From a checkpoint of a small transformer trained on Wikipedia.
Size: 10 layers, 5 heads of 64.
MLP neurons of a small language model. Each row is named by its layer, matrix (gate and up: input weights; down: output weights) and neuron, and shows model dimensions 16-207. Each number is 128 + 24 x the weight over its row's rms, rounded and kept within 0 to 255. Numbers have three digits each. A neuron's up and down rows have the sign that makes its largest values positive.
After each neuron's rows, "fires in" lists the words (lower case) most often at its 100 highest values on Wikipedia text that the model never trained on.

L5.gate211:113099148111059096123138109096167126168108145119114126105139166138170138110096134150103163098178102130154111145135115140154122070121101199105117148115124138113151115121131115162080116155109120102119079113139114121136114128130112112060147097115130108096173101147118126122149158117121114139102087126127158102171120100133135157153117110111123129125135113172089146163151123163143100155134156077124117144122111152101144160166125111135152128133097122120141113133103160097119132137118079121129125113109173072101147122138112131115143110160098112158156180139104147125136159135120160128
L5.up211:166130123137122107147127119115131135156129151147186147148115165094106157116098091123135135075156109124168118137128119102169067094104100112124094155103123152061115115149145120098150113127130125138127141155116108110114070177128150161120131129106148108122160125132112130156137130145096130139130133117113102152115124107144146122151117119081159147121086131121089128120144131092148082165136118111072169158102160146140100104122148142136159149123127116124129164139090150106178103066105140123112159113117123128132134101151094128089140110163112141084140148157091151159115125144151088107
L5.down211:116128121116133070165122135109123126136137154084158120127174154097095157139086188082144139117137142125124130139089112092165136108111120136134105100079125127129141083158136124156128118077110121121143151155109140133137118119163144114111143119141174122123142132143108126165114119152128128134091125122099110082146146098142133146131103108155135182093117124155171118115168058092132128166100126116156127105120129124150104133109123103156124152112125127129133159137119110115135135096144151111179106125138153145132104109141095081108109093147137124125079129129109185122159119130122120141
fires in: "released", "built", "carried", "published", "used", "recorded"

L4.gate371:117098120161151131121083134118115132115151103150142141153108165126162145135165121139123134141128134125142125134106143135148077171112127163110081097122174126118100101147140174104069149169124135144138139131121159145143114137102138121135140160110129150102139169093150147121121120189136140095140138136091102128091107124086148144110142113118118117111133142160121105144164140130151141113128129112125100100126154137109155136146148165159101132116107136156149146123125159152171155122099168133125170138111160131084128211116149112123150164190134133142157102117082135141139136142185122102
L4.up371:110105099135114148091114111082132130122160120126086128144139128113144126090149094142138131126097127126100127108126141105120116103134096111111072098101167080128083105125159165107093179130139132171103139116114120144134135146146132122127127106152136114125146136106127150127115078141138123137143159132117161107107107127091145147106089099118109147098136132135153141142141125135176129126133114135102143084117167113098114114153140130140095098090103117174157110152129137136153146142119154159126123133102145142070116159080107128132153126117157107116093093108083086110130133152140156131
L4.down371:083119115130115149121116119171150117120140135068148159120118113136122150093156125117134120107118114143111146156125139132123122147099147122123146160131130100136137111098126166087130177153140103143129131126133114095113121116125142103120138110120123157162164126169144112170115109106144163134117126152122124098127146126109127106113095120134094127107117146134148145112150148107136148154105146102126104081119147145119112123142091104120124134144125104144126135154125126159119114112175165107136138076133116134118127161135137113170134115141169087116054122121122128123093133133096130121
fires in: "he", "she"

L5.gate186:137171083139132140120121188103100155102144151135144145151068174136142160153108162087127140128128118132111113161132143128126159119118147167100114183126135137118119120151117111147110143131094115115085156097125088107101141134132103169165143133132139098109133121142106152146131165132081147130087140098144116115144117064118147171101129144139135152095103147108121133155144125111147166104116135140111151175168114175125088109154117141112122127138140111123102148146097186114150136148136129152128083091119112166103160097116119122150114128111129111138139100181117108173119139108148165145
L5.up186:194148177145154125109086080160163119161128112130107089137103152123139105119138077149161114138115105076079111123160098140127126105070096094099135107134088107097114124123131125137133121101100122156154156113082110118159145139162115153125081162082113124117169134113120144159119130142139165174077160160116144137132134105118132095127137107150122135087096116129058115112145147154114138107129133112121197091101104118117129141107161145157085123136120128124136109131138139106155147120122106157116119135138130104089136116150129154096123136133111124108189156128118150142151114089129125119
L5.down186:126102107156141136107129190142099115126128150131123158163149106129167156125088146139147137144112090105132128123081154146140124128100138154092107139156123122113166128128074105090102128133101105113104121150133067127111159113135149136137117141131135093129111153156140145127073112160133142156173093080143159109132114152130133136127131115106106116172126107113150159130095095144097119109155145132124148145134139123119087148177101122119147116097142100145150142152108132101123129098118161162064123071109169131142161148073127133093117113132142140115111134145160103137161097135155124096
fires in: "won", "nominated", "2015", "music", "1988", "2023"

L4.gate222:095165104143110078109142088125147151108159122135103118141115080091140148102143056137125082106134087098100130126095167147086144116124130143107125109088114133132190121181094126107130139107128104120112129137144139132142129141148132123148153139138120143124165123131132111135169080173122139083127156092083113119099112139170139127163144089122096103151133138108145122138162110116127132147123154133163139067143115129104086121107186144147112151153101106117110162115071176166146128169161148139126140107157132104143148101093124121087140120159143133101137124128131128098126162084160127168
L4.up222:094150155122120108057118124151171169137142137143148127154100120110112134120131133107118147147162119135152139082116122184139168143121145167105129131119168087064148089153102178169077167143080121099143130143152145173139055120115113121133144149114134126139164176157134087163199090128112111120139109145087127111107135153147152153149154108142088128156146131138109111115123115120096130135140157152129180093129125111112096117138177140138082150174138122117103159102114117160149111157180113138125124108148144104137140138099112120114118120112132145144175128141095171118119129120137125133
L4.down222:097148102114124141098114115140152141100135114095133103150129111120163124114144106107138135116134142110107148126107120128145146153113161155088126142148143106118169120138128140120115122123130120141122144103118139127115163116086122107107140119120103170168188169126180109135145089106152149167135089110120119126101096124111128120157123115141093092132134146113133178124143139146138139138100133111114160091077157128104098187095125121123104119150109135141106155129085087128122122122167130142129127083140121137145137137140140115104153123129166154152134152102130119151097105115138093148
fires in: "he", "hezbollah"

L2.gate380:111108199096151097132098142125100163101144103142130136124136139147140128114156113114135117127129113140138126137181165089134115127143143130139149168130090116137152078145158120121117130165160076085103114118072117126139157119167116111149149168124149131125097135118164150144149150130107102131110180065164126107171113148148122071130116106161151148104101107175134161131099136129082125147124109132122137099138062126097118133107101113086101117127076075104118120100141148154144164138145143165167133140116124097133118111064128132104116169119134090095135131161118129088123138130133115124
L2.up380:101128104132137120164141139132130145137129141153137132101154128127181120102096146151108123132136129106106116132160143139135087115135123108111140132132116151113182109161148119157119105110171118095126137098108116107173149148118103126144121152157116114122124134107177159147162113135133131117120158100123141097165085142121143070121116114110144089132099139173079135129078147110162157124109123125125133132132084175109089099103122114109147141145121119087157097123134136115131154170127146117108138162123100100172111123101154129113151178120109105106134158109117145122126105117140118092
L2.down380:127137128132115140100123133093131142090158139144135147119143126136099144125148116131109140155140116168137109165151115115130156081164105106147120132090098110132096107077163098081123117150098127122129120136128130108153147146150128187154131118135103112147141152103115107172113132087089115109118123090127120134119114138105138095150104118129113162126154143131157133136132043156136143109100147103094132121114138110110073122105106099093105147100105106122122147138114126114127117108090147171203115106111099138105132101095122133081131124124125134144086123141116162113167098111143157131
fires in: "first", "only", "possible"

L2.gate617:151174104129117120129149103125131118143127149131131075128163167135163114089148109116104127133125106159104112114117135135159117178133118109142107124142079112106132113119097144161106100152138114150106092085148138086172118095146117142137136151090062161140119169095150122123120127129130146101128111117131142128150165142161141142100120104147143146149154111110105128093126123119084103089150112108146110132112117122117137139146097124140117154145099132075122088100120158143130110120152123123112171162213169159124107097108140142102107137118180108123105103128098110130161145146127115161
L2.up617:109136082144047132135125141128182131158173140110098134097091131118133108118095113140101121131133170174104103165105139150133079162075124072101111126149144133161138120154133132146123060126113137162131122123121138124127115121122117116131145150151124159094120101117111099135153157170076149071121101157136126142116119126129126043135121114156129114136169093146123126116096143135165172089117161125092101168103148114148127130175139121105119162152105095129140097134152142115141141171122135158104123099134131163120128151143115156109128166129132111132148104160127132117089152178119098151
L2.down617:156151126129081123088114147100141089124100162118143141159120144170127111138118106130136115173096099103105107104081112160144102133108137126141107121125124116151140082141131139130089135150133127144076125110148105108160153129109129141126152133107125150151106142072075110101162121096156124115137157095117129117148139159124174148156087093145134130126119069110146137116157153130109127143155124097138124123130164181125115112111148102128156115157106133099110120138161146177113110087157118135107132115150129111177114127171115154136111131166141078143077089134126123135144162097125128124
fires in: "division", "rus", "king", "league", "eng", "cze"

L5.gate137:130082113117139053132160124102134104079124083125103119173104138139131157155139094117122162102141134115125136133137145118176144133094149112115090148069098143151135144156123121124124084119084138156163119126143156163095087127156106161183146143150137107124105144139160081165118143142125099149119123177104149128149125092156140102148170133146147178112113134104117098126163122159107159143144130115125117168136109134129118115143131113133141126164101120124101100135099138122118113138121154103128140146088150106119103130129119129160152122146129144135125126125097146153132079102097097145
L5.up137:118111137142104106139115152070156128099105104106134150143116121117176168165130122131143156110125138129118078147129109195167138130111183125130141162101143123108116139145145136131127119149118093176149099114140115172129072165130098154130111149117094132131105175133137137100090123119119176169118121121139125132155095117155127111082179138106148143123123163114140111135175173173086149169146110093125145171090098122115158128169112127186137121147142122129123166147131119113141118150129168144134155159092148105053108120154159135134142119147104162148120094117112132166119139106055109127
L5.down137:121134138165123085120096118108160161163140134142097142144114083125131140139136084095127145113120156115146155118125173103115136159127173126135150133148138090140127095142096119129118144133047187145140139133124080133146132121111118126133149113139131129133122125151135136162138123111150110147147144124052140102095117118159160123100146098141153170138146118117159148131115072105119118120138171124118110146121104086146084144146141131160107130132130108118121157140151124131125112095081118095137092085120126114096069131098104093122114125077163118181084148100136116149149129102108139160
fires in: "no", "of", "nom", "noèmes"

L4.gate178:106158118150122128126121117106121094098113193108124165151133146146176109183137132134100135128157128193135134134138111142156142151151147109135137123123141127125154130147143120124107137135153143112110133139134154138134115138105143142135146117116156108116119132105146129181128144188130113121112146112094107103120117135106145101127136109141127131141116157138094124123130146140174140138179099167106101163131090132108115144123130122120114151127105113111172119088113151181125135136114174131112171095098124147139143112094095109126134116094131134099180132108135066142152105149102091098
L4.up178:088143131145132126083129168127114152090113136110129151123076101120142160117155110144079102191156122140118120109157111128157140136146128099159160149166149160128183134117139118135139135104113122111077127104154153099164128144117149160116115120147161107117117146083129117122111134148107113125159106096136109077104147149108116085107116116133159128123121123118111187132125142121146181107176125125118151115106113121070132154085111114085126126136132105134152110132144152167124144155134123120149143122094134144124133108113117080124151109085182139075125094118119106141166165142075114110
L4.down178:105122143085142104146147175114118144106119106108144157117142110109159139098182116106128118150155078140133104166126151133169159099105100109152143146092098117124126136121149099120172137156140122119115155133145094075117089126095128162104136153124138129156188131127149161127119112100091147127126144123147127148095138122101122121128147190114111140162116091105119116119119074119152141098105148130122135094107110117143140152105116090190125124113131127151136146169144126102163096137166101108157121124134105148156134108163124101135135118108155162091046134113103113124168113131118147131
fires in: "only", "most", "best", "highest", "largest", "far"

L5.gate598:150119133097113144119112112147114147159156112136110074139115104111127089121100154127154156120089150113123137112117131101105121096154135143088082150118122168109117149114148086159133130117168102132128150150167134121092107128156096117134103083141128140090147106149119121155121125162185164125131114144117111116106120135148063126106133135078187181134155114163107129136111138109154132135113134114107133133160142104159130136207115137142122103129163163124170105140103137159113138176120140112112126169183088094119090151107117132099166175148145125129095141122129162150139146118159153128
L5.up598:083134127137093125104105132118146121115143165137139083143118107178137123100118152168124136134131126129161117143133132144082114111139109135092074200130137124132119110104158110134112114123174088123137132217129124118125147164159117101121132093107096139113161069119136131099117137153121147129131140158158163140141147121117088127099110138137142137152153082138121140189134139090130166124114111132129116123107102139145161100158118195082137138172128131140177091114115159136087138188144142135157147166125125120115106110112100152127123129137125156147131151129121135144182146149149140172
L5.down598:161179133162135117171127127110142127133132124128119154139132132096114135144112135125151137143105118096121109082118127110138131119132102150158162134130113134135135132104136129149148103155107178159142080136138122118118107135110134158095114155093129162122175116135151158186168109124127116130150120130096111160171110088112113144123175121129150146106135158156117107109161013114119130117110128101109152117111154088138142133149157130128151092117085090111159145159095098134149131107162163100118107094161142110163104132121081115142141129086134116142101138139154126100125181127115142133
fires in: "by", "since", "on", "about", "located"

L5.gate100:096175134130171156108138152114118177134108176141168134112137117144136121179122132167083115107082119137129103109142121173116160120154110115127135125147156167111151107171178097153153132095109147146148097085189162154134105133138136108127111161095115174097153178150143140140170130159140129119160152116097130131137111162121112128069140143134171111153226116110140134149093177136134108148180095110123110136144142139128107127098154147159139132169140165104142095157110104143111139119131142123107129118143154132121126108082121136132160102076134119145125142163149120127129181108153142086
L5.up100:075166096145115119117117122143108146099130150114122184130123138151137105140122103153126122129103089107109174115094129113105132135111091123113089134138129135138165144110113105153129160109139098124094137122155122117087149118103149148142136127130103114096168126162120122139097120135084148132126158137097101123139168099079133143095106189159145093126116099047113107118138158101124128115147131136064113100142095148105131151131132160055150111149114157079122105118103128120116139107126148110118147127143120173121144155109139112143135090126176091155114164106114090118092150127085102128
L5.down100:130110130126115111164107121121118127138142068107105148132146135094146083148162142135129089110131125089139193141108127128123125121135142084149147102160145099180138120133169085154155080132135108135153114119110133123154156086103086144081133143148150144115123102097111138137128080126129109177114164116120125083156153113125119130157141147130104137108116112067150138125152146128097165080103113126127100092118159104145171153107143093132147151120124105142150149081135105095104104119116122108147111123161127111123121118125136151129142125145113147121148147213171121158124116104116158178
fires in: "for", "to", "served", "early", "prominent", "of"

L2.gate65:117107124146116128118144147153114151140140116160102091144154162152068160136133126141174164127146191142108083155116130132110104162094126174086104111125125148112122117126168129114138071135155137107136117135098161128135106111166144126090150089161118123152164104165134161114129130139153143122098119158151130168109130131119144112135135127142143099116155107156124155125137141117142130111132102115135137159147143126139119208116121203142121154124089105125150129139174156133103166149110159135058119123129148071161113140151121105116123166149119090111106123113125109132106146106141156095
L2.up65:143072121070106136171128123137138120104126141162130153164156162091103159088140085150155150132178103113109084149106111139123085137098134134130107094124144147105153130136166108111108113138134172134094120110116086112126114150124159130127111098117142127116091117123101168118099109128141138136129118149130153127058119141144097120117092136126113143121130131135134135126119162109132130125129105122142112180131172111160094127145148147132170136140109112129157092150174136170115134195161129122131142100110163125116163087062118123103146173182115110150087124108139107138119132099145100137
L2.down65:133134142126145141150143080100089132132095185131135132123143090092163149096106130138158155117111127127098115126112116127136110119119133108110128098109142142170137117104174154099096123120088121130093118055143107116136128193124093127143120129149087136115181118126075154132091132072154118110128132100139142150126132155097115114137133141096138160130074139160105143122129042114161111126133157111107098122113111116138104113139102131161132145132124085097135065119116147128148135129122156096185179136144170133124185163119082108125140128150159106127106129128101131128135163147135124134
fires in: "released", "died", "release", "recorded"

L2.gate547:117141142091184108150123124150098146123104099148155123123131133142122075143144139107107135108126098106059071107156161107123130122141075097176097122136132121143097113091118128125117151139124115108142111107111149135115149120203110110167092125138144092122107161107139137107131100105131147119137144118105137178163100145105109125131068124123121140110110129145126130140120124123161110082085129099090138075169102147116129120137095083101109092156122104136120089119117102177147138188151077130083137148146138118150133112125133136159111128132131110114127138136129123096123122113124131127
L2.up547:134097136109129180180147083121157157141127147110121125150092117154072157120125137147132123145134120162177168129112201133135143138111123122080129125131092096103136096092159132136122154119133136152079130134150149155055131173127127127130108150110102141109135116159128131115119085141119137090133152161097112169125106132147138124155141146168113127105131136137081103116128139135140125146104078168128159115086162133138140097131154155157124105150151118140160185111185101089147151130110112139158140127142102144073157090088122132098109134145115137113170128103127109144121137104074079122
L2.down547:113158161130110154117129169182128135124135098143107125144132124134137106167149133150103138131111130105097101110124129120107118063127136172145076120126150162124132092154172158119100098118094100151119102132123182115139159095140089156144138094130109125122047125144084142056151147133151122166110105144084141141112136101090122166168116122120150115132161104167116143179148164146157168081130151091139139141102108133156115129128138094136075091136091128152114111149119137136096112149147140146132147145151127135148100144142086170109115109128122141121126152114101138137151146097134133119
fires in: "has", "have"

L4.gate206:105106094125145141112106140106167115124127125145157164091156152102169143119161130114124087115100145136143098159175147134115079122151148115113147152157131128111123107129105182130083085146149115121125171126182158129155101120149122077108157125145126142138121139139162123112107132143069158121120132140083121127087154141111104157126117120116137172121114122146118132108158110152137136167113121137092095103158114157131087151155107182095144162177120128148135138162068098142121144154116141121082145144123156107078112149112121132130122127137127168083115134137132117130095105126164127137
L4.up206:121125124057133178128111152119141132141100120119103103200187145106115086115165115104132114141118140114128145197118137120110144133123133187144117154141114134114132124130124144114103132120141156078092133170141172132136082089126120115153152118143126087132147150096148117148123107068121144105151123105127135105084117138103118157137107115121103083134123156134168079125142133146153147147123128120140112110139128145163098123145107143120129124148116127123095129144115079122144153133124139136140139130128096134115154140105090155135118155129118132113116118124144133090128147115090137168
L4.down206:074118104142122175117125166126125132129130127121094106148076094093152102112182101115101104100106135165126128184122155118130140149118129117120133085147063113125136148130115128103146123134143134122116150127099115103133110136129113146104113134126065140120150162155108088138143155112117126116090135114145112155068112149109118130095091151098107100152112139130139117116159130087109077135121119083131110106117135159120114130166092125101137181123133132122099106167117140143122138096143137191158135133157135160124137142163159146104128133121132106124084142150117122130125124126119129138
fires in: "she", "w", "sheffield", "sw8", "wrb"

L4.gate531:096141153112111083130105167148095158136182137160110123167129118147112132124150143185111137140103153143137171138124182111077114146097096134109121138151158070079116111134085109113079150123130135159142090167118135107109120150142087128131129130121153115145135094107147115150119125189083076100132129099100116110148138150165067117160151117116137123141079141113107128118120128164150134158127110115135130093146129093125154139118129169126118138149100127107107118137114142111105138088140082101102138122114114106143167103151119151130138118136132132139155106140130153175125116140122133110
L4.up531:098118172114143113169150161152123174139146140188081077161158118145112127129117144186114149088109131108106143182149136111111132143126109137103121114129122125115120104109098152146084143158125174135114112152140149101115159134129061144128104147161158103123193106105169124138159131167075090087168129079123129089150118151158091162137143116127107098149108161099141155119128114135161132134154082125108138128124135080128147102117080154140140118140114073121129116158093154087094127114143108090119106136099154124150161124119117129100154136141161120193129114153112179148143130146123122111
L4.down531:150125146129136123125124171141116182106134139101093138134112100137110169120096153101163124119102122167111136125132139077147142112124082101110154146101119172086143121093136137140085118118144137136123112157108122150143131113128104089117162103134152128092155111143089132143132104118105095151111108102090103077143156153092079150119145093122129177125136148106137150121127071147163117149122159130126120118144146119156122103096105137185110132139123129137129131162107137106092116144133067126167145125125155098131124144138115151148142113125138127111085148126088146118120131171118142148
fires in: "said", "found", "stated", "shown", "reported", "noted"

L4.gate59:118160144119171109169122159099137127144119187092129134122101119132101181110144145123136107096174122100124106114071139121145158139082152125148147103123179097106118121114106122151157119096111139106115106153117166147135157176150108092130110086123121176122124149117151162125139087138157105165105128140105119097140089143141115093114136130169157140119121154175138156207146168174131132119120140108146102132162153101151140091148132139168144128167121132142142134126135105140131139172115081141146180112092120095147123141127107144168095082099124085135136152132137119158119105124098111128
L4.up59:121107146094151157135132121101123118098130134125117113141123117145126129136135153163129127119135112101117105160117069134137121110092136127131131108119131112133117142105138139131128164124131132099089114139131118120107147163168098127198111149131150185106128161098128099149109114129148103122100155155107176120148129121132077161114061117131118189130129160095139155119159113156145100115125118166156180105148115106102147127051104135099123143142092107146124131096133110170117152179145128150152108095116166189138114181137083166149128128135110123103137140141161125102151079122126125151
L4.down59:170153134126130140131119137146134144109151147151120137165095135126094089146155123131103105138123135082139121159087114138061113130148125131178099106136121112163126130060123119187063117130116135062102092119144139118178160132163116151158127139162132139136114160104119132080100125154133103127155153139145133097137096138082151154131127105082093151098117149137134165110172120118128123116162124163153143119135112153115116129092110127113123130115101106175114167133158122176127112106117151190160184120145148152111118145122146152130115128122148097121114104114155129118167128110153130115
fires in: "have", "were", "architecture"

L4.gate418:144138146126127107143142146132152146130146129116145181108146116126111141146094147123104162122139086143191063133148138132172130105164136120138145143134140158144108175119161126143133139110096115144164135098183120070136180158137113101117178169130111144181099163143115125161113175146121114080126088141152123191126135181114077128107105111097137134126142146166154126149100123152092114141129115086085084176098085129094103142089151117141112155141136100106138151132103121135134126125159122132132150135160168118158145128110139126122157097109101133137116148128125145095118110142137175130
L4.up418:131147171143142091162120120087119168121140168131138186072138126098115108164169137153122139087095120151127073147134146148153130146156146099134150103082148128098121157123126113145156087124130102161135133156153135084140137113111110164135144134111117117128159150125134133138103117173093135069145139109138149161168139199060118131140142134132101106140127151125103077104119123139130089159173117117115154142118074076101094136139167152121143144129127125072113124103119115133123143108126143119079131161124128096161128125096121158171127100132114097161132119107070090135141097125163118126
L4.down418:143116131110179096103128140135130129126092120149178142119133116124132133160120104127099135158132139135110114186132144148101128093141116096149175174123157159167156122136141079083152172090109117139120089123176115053140174141128116116107151125154145134133164098125127132158124153104106154121143122120135136118125112152147112090151120112130129116150128161118109122144088058133143133123109158128109125148127078119148108136070104095112159146143112130127104122133083095131179135096115120143168095107108149154122146116144123125104142159087131111161118103130089154089129123147134111119
fires in: "second", "first", "third", "front", "fourth"

L2.gate446:094133087131188132135148187144112163100113108110088105116145159132111118148136144126153124083122175097134141097118130130084152141102124094096141101135131132141151167150159167160165127119130137110109107123143157121152141149134047107147163119156147130150122143097156140077140095183143143126126125097104107132147138139141069138127117082135090141169096120145137138167192140130134116106098118122156117106128160117157139112069136177138121140104147078143145095139114165113112122134090131121100156137079126134172129161103130093135201131100129093140115118107129156125129115130157145121
L2.up446:119147163172145110127129116102094103145119135117166142123152174143136156119070155195127148118156162119130079123098181112101139152120116142143123167119129158100181111132146087097119114075121097095141146121117129126104138139086118151135124110144112100106120093143112111121118120135114189104137156111096111109128149186138136086125141089129160104144123181131140110104148144107137096120121125141107118139091129144119152129108092151150151123093150125121141132130121148078169179100102184085147164117101121145124112143134102138140167121116153149151153090095140121110140152102123129097
L2.down446:132136160145083110129138122150119118191144169133130122134089158097159103160077076167095154156128135116103165136101114114123078133120136117175153134122107191141125115145095093120118124117108148100141131094100101123115086104104104119120144166101142155128139100136121126152147133145110097135112145112140117120101141136129121114128159106167122133129159182137131097128141106168146146119113121099135146131137131111162137103130156104179132145089135136112115111127121140124131120157153131145164110112099112110182135119147077094137130127180124137121045115068119126118116123112145125147
fires in: "later", "found", "professional", "recorded", "died", "reported"

L2.gate79:130098147116154138128153168139130141107119134076095108120101128125140162121141132134097095137122065145128153162084162090115130117151179103118089148158125099133134129127137114103188130137123152103123110129136129119107118134128113102137144127145163112144127131139159115150132140160134140140154070095118115148158098109118097113112140107125113112150155156173145124122182110126131170151117084132143145147092094159147123158133143066091170118162146114144110128128166130129156152178152099157125158097128106144127185119145147149162111060117134117125137093175210112112158131147127162140
L2.up79:101157153138117121137128135147124125148120109129103128161133163103180113110113154119164116111168114102131140128151138102171112111176120133124189145122161126104174130097145113138158071132133142108078111118130084097144158149119124151135142117075135106136127136125177167125138151095097114086078103143133102104125150115113156111104124143133131097113080106118115156114146152135118095177104127114144146117173114107136106169115129152081133157135145150092192110129094105089111115124147119073125145164074115145139110140154147115108183172161125098136134147114094109105120159117139122107
L2.down79:101098115101104106159146120104116156071126122120132133086118129136088115153162134132096139102112141114137123174161140092105163105155113112156132130091127104108123126109189092137216124138113139108115120093169117094102107154147106107134123126096113164136090124092148127166133146193128166112124104135143162145105090136095086098120164158136139170121131156144156114131146115140143122110135124103120142120090068136107080167091141085133129132133127109175137139125150108157146127117115098138081155126086100128150119144160126128141113106145097166132128130136129126130129125117082145118
fires in: "only", "first", "best", "length", "second"

L4.gate188:115132117141127152099132139190097147156124134153106128107154123131140108137088122136105124159077165093135071114153151131105116125176167132143102180131137171090146119109153089127122134115147116140148103132114162153099154164121123101136147107156137181123131141149129111088095112133118113102056126114107141117183104114083148136128151121116119082146132114142123096156135116100120124130083092140131089151120174158111091104159202147117165141156115109080093137139157120143119124141127163133126141124095149140133156134134074145119125154124133136113102137103135128086148126113119126147
L4.up188:127135125098133121137143131083140140115120158108123119114114137140135108111104096112163146127114129140092156123138074138147176121125117132195129157138163127113137115156107156123125138114135126135153088115128156074142129123078114163163142118163126146130151144152150131085109182137123044143126102126149160145134065136120111100097070136132119155150154113142121102113109126133103167140128129125081169125157141117104126124142084144083125123136114124109125107121109147138133128147169150160126146097116133125151094153138108142111185103111117135112119122121135131132104135153126088143
L4.down188:135150135176148148148155184094165075133115103143126112151097131172121081131137092147138128119157104128124126119123139105116149146137130155106139125114127104168124154126084152097129143134135114113134128130115133102135118172100143135160133103113131137147141196117138136140104139147101117136171091129170139120156103135126123147109119124136090117123169145141153127145105117137115137132133111107116132111127159108111119151128124135134113089112104127138097106120114148172153159124153119150133146080152154134150136126192140139150143127119171149114164119141106139186082151091109158095
fires in: "the", "design", "architecture", "portrait"

L5.gate624:111124092120165184118153097142163131121112123121158131131080134146117147129131128156135149097115129126140115145147176126105158095110090159095105119104108134108144161149148147145139140111117113090153118130151167167148096092142135087152126183139145174139123149130078150135122056149129155132133088134135129133150121153135116158091173087095125147108171151155151107174144151162128136127060129149131136138181169122116157123125162108150135143152136161160122186116117094134172140169116167142125106138116150126113145129190138129127095132139151120134129092143158105099124127089087078144
L5.up624:075124103142142150089098109164148108122102143138149126147135124148110146140112113087145157099094116159134126151157171130149147112120115150115131152110127121145126193150148169139153177127126121128130099114159149151154107086125111127155110184143138133110123111151139132126149087109138127127117127132110122109169126179110145163118178185118083084102157130127167122200131129161149132135114111133142175129095098079116147120062146152129109116133143102099119164141109096124090085140182112094092150123170107127108112134136090129129139112137133160128135112118149089130121145097145135133
L5.down624:099153099107178157125152101153142149128132092105168120139126112136137123102156135146132124114137099138113152121155144092165097128130147161118129093114145108126140130148134156137111133153132129123154116115123147090157127102136160126127100121129082153137132138125154110167178089143141164109140132130092133119105131142094172144135110140138143112092161120110115135117166138129101129135111166142114181140080113106104111119105098126127042139127131137127092153146162101127110138124150180152097109093140129139136123158127064104169106123103141143160073187130129157108122116071109133145
fires in: "he", "hezbollah"

L5.gate251:114079133130164109145107118141128135133154056123126120142122127134081100144115165110095141136147144151166139120128142163146115096137110147126152103121138108136087191149122114159165073125156124105155127141161142119095146118139070150100141156125169142097141122088117114146142132157149120192137129109146112124158145130132138136138135121131102153119176085123145094143128143111137109113138128117137142090127090089119123100102088121196094137132098120106140131138127076143108138096136125135099132135119132094151093157132148154146119114179116082152139157119141118093127151100091097137
L5.up251:093077132131154161154136115151124123097114171135136136109130103202118132142148121122087138157121110139135131139131100139129123127109115110151140133126116152126070130115125086112131112145110107121146159142161126155139143118147117122114157151052103152133110123154169080101153111130161143103119140152099112159140125126144127135094142140150127120105124139113144137133143120107137170116126151101097134102088132167136110142137163202102119110123120126102130107141092129169158126145132108121102145109078153113098103085076150113140153105113121151133136133184138136140145144103143114119
L5.down251:125136141143114142148094118119143086146125114142120085097093123150097093125098111118143112110158089101130119073132099132125148144108154097135143117123152080163122128119144131163175154155090148114155152118123123114130116105120124117130162162122141103120120113126096182157140103139143107158160129186137174161139100127139102175150100138122121169117128151131132122109144084119108125115127155120160123105093122145115129137162127134118093143118111097139145149118148110106169159128152112115167101135120134118130088148121127150144167129110166134181082175140109132124097136142130145124
fires in: "of", "for", "on"

L4.gate355:136135107157169121152101169122122127128133123098149118109089153116114131142166171133093113121111130097153074150133100154130136125145109130082150138092132120110115142105126112144151119091100146186135141122129164148089156161096141116132146164172167141074108135177105143111083136135166144158100133088115134152154129125141093144122133107144129140117143090155104114135179151184110129139119132131123120151144136102131082155133123159130131078172159100135101103153113135169148118137127118146118129102178154118122154114094143110133118092104167111155127112104143156158091117142156131100
L4.up355:151090157166141156125150106142105135095144102138149088161107130126152117147145113163142124138118058139120153117154127120149131126096121129142089115151137139106147153141090117160142129146144150153153120120145153145129128086088146111143154184135149165085148136175088104149119140108145149116139134117115125121128110108107098125153143134137127142123159129138120090168125147136142126086105112176160123112107081144121120126168122163123139101184154109126106115139172118126151107152180089128132119128185159112110126132140134160164111109142173144118117080128137194147097142107182132114
L4.down355:131107106132141159142094152139068145131147129127101112169109129120141131148138110090133109136066135127120141143116130133068121110122130107100159139145109118155110144139143130137114165148099145139098173113165092113148110112102122151119102146130125138108152156157125119122119130126134086139123149117141140151130137152136144140117139125154092125132119162098155119137142128116155086137127093142138152146109119129100131086167099128137102097140087116106083131112143166102130128117109100113128152143186150138127125140176105125138131168102197093117077100121124161118104124156148173121
fires in: "won", "nominated", "best", "according", "gargano", "on"